python train.py --head_dim=96 --norm_place="pre" --norm_eps=1e-05 --positions="rope" --attn_scale=0.114 --learning_rate=0.00699
MLP neurons of a small language model. Each row is named by its layer, matrix (up: input weights) and neuron, and shows model dimensions 48-111. Each number is 50 + 12 x the weight over its row's rms, rounded and kept within 0 to 99.
After each neuron's rows, "fires after" lists the tokens most often just before its 100 highest values on Wikipedia text that the model never trained on.

L2.up227:29 26 50 58 48 70 61 74 55 54 70 60 58 59 32 56 61 61 43 34 68 52 22 34 46 40 43 65 59 40 49 51 47 55 59 66 34 32 40 49 51 51 71 34 36 55 40 34 61 50 51 61 39 61 50 41 46 35 47 44 37 54 63 52
fires after: "ter", "ow", "y", "a", "ly", "or"

L4.up145:41 47 67 73 43 44 54 53 57 31 29 46 56 54 61 39 54 54 44 50 48 67 63 50 61 62 43 47 45 38 70 48 49 53 34 64 59 62 48 56 36 35 70 42 41 75 52 67 59 46 45 57 46 21 52 54 66 57 46 76 44 52 58 58
fires after: " P", " O", " M", " F", "pp", "in"

L2.up680:35 45 52 54 50 53 38 43 32 22 62 48 65 43 41 51 45 34 32 61 57 69 61 33 71 69 61 69 72 38 49 55 56 61 44 44 51 63 44 45 61 53 43 54 58 35 52 36 67 50 54 45 64 48 41 60 66 45 63 53 68 49 63 61
fires after: " sc", " re", " t", "a", " c"

L6.up185:43 35 46 30 43 36 54 57 59 58 37 52 36 48 61 71 38 54 57 35 26 27 50 59 63 53 48 46 47 54 43 40 47 40 22 72 41 69 62 75 59 54 58 64 43 54 29 32 66 57 53 44 45 54 42 41 69 64 32 48 52 55 54 61
fires after: " E", " F", " f", " e", "-"

L2.up277:62 25 47 61 57 55 46 47 33 43 52 60 56 42 43 46 19 48 50 54 59 37 49 47 50 64 41 52 35 35 61 59 69 51 35 44 76 60 47 49 35 58 40 64 61 34 42 44 53 64 59 40 46 61 52 53 48 53 31 64 48 27 46 57
fires after: " M", " o", " m", " the", "ed"

L2.up99:60 55 40 70 27 39 47 36 58 56 41 48 37 37 64 48 60 53 54 38 49 71 32 47 42 42 54 16 52 64 59 55 40 35 32 73 59 53 40 34 41 28 55 31 52 58 43 58 48 49 84 47 34 38 41 34 51 58 62 58 62 52 60 56
fires after: " W", " w", "ash", "ed", " M", "in"

L7.up437:47 39 65 54 52 48 54 67 35 46 34 68 59 71 41 53 49 43 46 62 62 45 84 53 48 75 68 52 48 54 53 48 44 60 67 52 55 33 51 50 46 47 50 64 49 66 36 53 47 68 38 45 42 31 76 60 40 49 57 37 44 63 42 80
fires after: " m", " M", "v", " d", "t", "ed"

L2.up173:45 55 55 66 47 40 41 58 68 28 47 57 45 54 38 50 47 61 32 73 50 49 50 46 67 35 71 46 54 47 55 50 57 49 48 49 62 55 28 66 52 47 40 46 40 37 50 38 79 67 58 37 59 34 23 70 44 50 37 45 58 51 35 38
fires after: " ag", " t", "oun", " sc", "un", " m"

L4.up201:49 69 53 58 29 64 40 66 31 41 62 53 29 52 51 58 46 44 54 64 41 50 32 58 45 42 48 28 49 44 35 71 36 43 37 53 52 83 58 53 44 51 65 36 21 43 60 60 52 64 36 65 63 52 16 66 45 39 46 56 22 55 46 57
fires after: " un", " ", " or", " cl", "est", " p"

L2.up700:53 45 52 43 62 56 66 42 64 42 56 48 60 62 55 61 65 33 52 50 56 54 53 60 39 41 60 35 52 29 28 55 53 63 53 34 51 64 45 51 44 31 49 55 21 65 48 49 66 37 52 40 59 45 31 44 55 49 46 46 71 49 38 30
fires after: " U", " M", "ub", " L", " spec"

L2.up580:65 26 52 50 79 34 52 54 54 65 54 65 46 52 39 52 40 30 74 23 34 39 56 37 48 29 33 50 35 57 47 50 51 52 56 54 44 80 36 46 61 50 36 52 69 58 51 54 33 41 48 33 47 48 28 71 47 58 36 48 49 44 66 63
fires after: " F", " R", " f", "l", "r"

L7.up210:34 59 52 44 49 35 49 59 48 57 58 42 53 42 44 40 63 70 51 21 48 43 39 51 45 62 30 62 33 42 49 46 56 48 60 53 49 51 42 49 45 49 68 46 37 64 72 45 44 66 48 68 31 47 63 71 67 37 40 52 49 33 67 58
fires after: " h", " bec", "y", " H", "a", " n"

L9.up92:40 38 45 49 58 57 31 34 56 35 35 36 49 65 28 60 37 72 56 41 54 21 40 42 46 57 34 46 48 48 50 69 66 38 53 52 71 31 44 60 59 29 50 61 44 42 33 70 42 35 36 59 35 51 55 52 44 61 44 48 54 49 50 17
fires after: " F", " b", " B", " f", "f"

L7.up397:54 47 43 50 52 54 48 62 51 50 75 49 69 54 44 51 49 64 25 43 42 48 57 71 41 35 56 46 29 50 28 65 39 65 40 44 56 62 49 74 46 49 42 44 53 43 49 41 47 40 51 63 52 67 46 60 62 51 62 60 45 51 37 48
fires after: "u", " A", " ", "n", " an", "th"

L7.up597:40 33 49 21 72 57 45 53 52 44 23 53 62 63 53 50 51 60 50 40 45 35 42 57 38 58 68 37 53 55 59 58 43 61 53 47 62 68 59 46 37 28 76 49 44 46 14 54 42 52 47 71 67 59 47 55 56 53 40 68 62 40 56 54
fires after: "f", " e", " re", " pro", " f", " E"

L2.up171:54 48 59 72 54 33 45 47 67 75 55 67 50 50 48 50 43 64 65 66 72 65 56 35 62 54 55 33 55 51 36 34 52 32 60 57 40 65 47 52 67 37 32 42 68 35 46 34 37 44 32 54 57 55 34 56 58 42 19 60 65 47 50 40
fires after: " b", " ch", " Ch", "\n", " re", " sub"

L2.up378:62 60 33 48 64 44 56 58 38 42 60 22 44 28 28 72 58 47 46 51 54 43 46 59 53 34 78 55 37 49 53 64 44 56 64 44 69 38 64 47 23 48 45 54 33 53 42 40 50 36 52 30 44 52 65 39 36 53 32 53 55 71 47 66
fires after: "\n\n", " de", " is", "\n", " con", " l"

L6.up570:37 37 48 51 57 55 49 30 39 53 44 44 41 48 64 74 37 71 44 48 26 47 53 59 32 64 37 54 53 46 48 25 55 49 39 71 41 64 69 47 47 29 51 49 50 42 44 44 77 57 52 66 58 63 60 47 31 53 58 48 36 47 44 55
fires after: "-", " |", " w", " f"

L9.up518:63 38 67 51 65 48 41 56 30 44 30 55 46 52 48 45 58 60 36 51 84 47 51 75 33 59 66 37 45 47 33 55 58 51 39 34 64 53 50 31 51 67 42 57 38 46 28 30 54 43 52 28 75 34 51 25 23 53 42 35 57 58 59 64
fires after: " M", " m", " |", "M"

L9.up62:65 51 44 56 52 56 47 33 48 71 32 43 50 53 64 57 63 56 43 56 50 54 70 60 48 49 60 44 25 42 24 59 36 58 49 50 48 36 81 61 35 52 44 56 67 55 24 54 47 40 32 43 45 46 83 39 43 46 31 34 73 51 56 50
fires after: "–", "1", "2", " de", "i", "-"

L4.up529:67 51 42 53 21 26 50 60 46 34 46 53 36 61 46 70 35 65 58 48 32 24 62 52 50 65 54 48 42 58 42 52 51 39 60 69 50 32 49 39 43 57 65 61 59 73 51 62 76 51 47 62 50 50 51 67 60 71 55 50 42 53 67 61
fires after: "est", "st", " st", " b", " F", "e"

L7.up475:57 49 39 43 61 61 46 42 55 33 67 33 49 58 45 67 38 73 82 58 64 36 49 52 51 44 69 43 36 61 41 51 55 57 45 64 67 57 61 57 27 23 48 39 39 35 60 44 19 25 37 46 63 51 52 71 83 42 37 60 48 52 38 67
fires after: "\n\n", " No"

L4.up626:41 34 52 33 42 43 36 39 55 43 42 56 36 64 53 56 43 62 55 64 49 58 43 40 40 38 58 32 43 66 55 52 66 55 44 43 54 59 50 38 53 53 55 41 40 44 34 48 60 58 47 49 38 64 36 46 62 44 51 48 39 52 57 52
fires after: " and", " under", " part", " pre", " r"

L6.up423:75 67 45 43 55 68 56 19 61 48 50 46 35 59 43 68 48 42 36 44 58 41 31 52 27 54 46 60 60 39 30 67 49 54 48 53 42 51 34 24 37 32 49 66 33 41 84 41 48 47 40 35 54 55 47 47 48 65 50 47 69 49 50 48
fires after: "ur", " Sc", " sc", "b", " D", " b"

L2.up79:39 50 33 53 50 47 49 39 63 40 42 71 49 56 47 47 27 69 47 57 61 69 52 58 42 43 50 44 45 54 37 62 64 38 67 35 34 70 57 28 61 57 40 40 52 64 35 28 45 50 33 44 57 57 59 48 57 42 58 31 52 53 61 31
fires after: " Ch", " ch", "rib", "r", " P"

L2.up741:46 35 59 37 62 33 53 33 38 54 39 37 38 50 57 59 31 52 64 50 47 52 59 56 66 63 47 43 63 33 70 51 55 42 51 57 50 52 54 45 68 54 58 40 63 51 48 47 56 55 71 61 48 59 46 46 57 50 39 57 54 10 55 38
fires after: " an", " M", " h", " n", " a", " the"

L9.up487:70 43 47 31 47 51 62 54 53 46 30 43 34 36 46 46 51 61 32 63 50 64 63 40 48 50 83 53 23 36 38 43 41 52 38 41 90 54 53 59 47 54 52 58 66 54 57 47 51 53 60 47 41 32 51 45 48 52 40 35 55 48 52 48
fires after: "1"

L2.up103:45 50 34 56 46 62 34 52 57 50 75 49 60 52 47 42 56 60 67 60 66 27 45 55 82 51 35 48 56 52 59 46 70 52 67 61 26 64 60 35 33 54 48 53 55 57 41 58 65 57 57 50 42 47 59 58 45 41 44 42 67 65 40 78
fires after: " ", " with", " (", " up", " has"

L9.up515:29 53 64 48 51 69 63 25 48 66 44 43 57 47 44 64 57 45 68 69 43 37 43 46 65 47 58 48 43 35 66 61 56 54 57 48 52 78 69 53 52 57 56 73 58 49 25 35 53 72 65 64 44 30 52 46 60 50 51 45 61 40 47 46
fires after: "5", "1", "13", "4", "3", "7"

L2.up366:54 55 48 35 43 61 34 65 41 37 47 73 54 61 33 60 51 51 67 28 71 47 48 50 55 41 48 64 41 57 34 57 60 56 61 51 43 46 67 31 58 54 45 62 34 76 47 23 38 40 61 55 45 40 46 38 47 73 40 30 56 62 62 73
fires after: "it", "ed", "ect", "ate", "te", " r"

L9.up527:60 49 42 52 70 55 39 53 31 36 35 56 25 57 50 42 49 54 33 37 65 47 35 64 23 39 42 45 71 49 49 80 39 32 54 44 36 47 41 60 33 39 49 65 49 40 39 34 30 37 49 47 58 50 45 45 49 37 42 41 34 36 49 57
fires after: " |", " M", " F", " c", " m"

L4.up188:51 51 30 67 49 46 31 38 64 57 36 54 58 45 47 54 62 40 36 28 60 46 67 28 69 40 46 56 41 53 31 43 34 51 50 54 64 48 58 56 33 59 40 73 75 30 45 58 51 54 69 58 36 73 49 50 24 57 56 21 45 34 36 69
fires after: " d", "th", "'", " th", "h", "o"

L2.up126:38 43 26 45 36 56 30 37 48 65 52 59 39 41 48 35 51 20 53 63 55 51 36 54 53 61 55 29 49 47 32 40 47 35 40 58 61 37 51 79 61 59 52 34 36 63 59 43 40 57 53 43 60 51 33 53 41 58 41 35 50 53 35 45
fires after: " un", " ", "at", "ac", "er", " b"

L6.up668:47 62 37 80 55 40 39 66 50 54 52 22 66 36 57 44 44 35 46 89 46 49 46 67 44 49 50 55 40 61 56 64 38 47 59 60 64 40 52 38 42 38 44 46 49 45 46 41 33 49 38 54 49 24 55 47 58 35 67 68 30 60 41 56
fires after: " |", "ul", "ot", "ir", "l", "o"

L9.up16:48 35 73 62 29 43 51 62 45 68 43 52 60 61 44 45 52 60 42 50 66 73 64 54 69 57 42 60 48 39 48 51 47 62 51 64 59 34 67 58 50 48 33 81 49 66 62 20 49 43 41 39 54 38 66 68 48 50 68 38 42 58 59 64
fires after: " m", " M", " v", "d", " V", " D"

L2.up401:61 70 38 52 68 72 44 64 55 61 70 43 53 48 48 54 20 35 49 48 56 53 70 52 47 54 47 53 25 45 31 39 22 63 45 62 36 54 58 77 55 35 59 53 34 39 60 37 64 35 44 59 32 47 59 43 41 37 52 49 43 49 43 34
fires after: " se", " A", "u", "ru", "ul"

L6.up575:53 46 43 56 35 50 56 52 50 37 50 57 33 31 57 53 30 60 64 67 29 34 41 62 48 64 56 31 58 50 46 54 56 35 40 62 50 65 41 37 40 43 43 52 54 43 39 32 57 49 55 53 63 30 58 71 69 57 52 32 47 33 73 55
fires after: " the", "st", " St", " st", " a", " to"

L9.up691:55 50 47 67 38 54 54 47 30 46 26 49 46 51 40 48 46 43 49 53 56 43 35 44 33 46 33 46 61 54 57 48 39 67 83 32 52 50 54 57 56 48 46 41 35 65 32 45 27 37 49 48 71 60 49 68 36 32 50 26 47 41 39 53
fires after: " m", " M", " d", " v", "v", "om"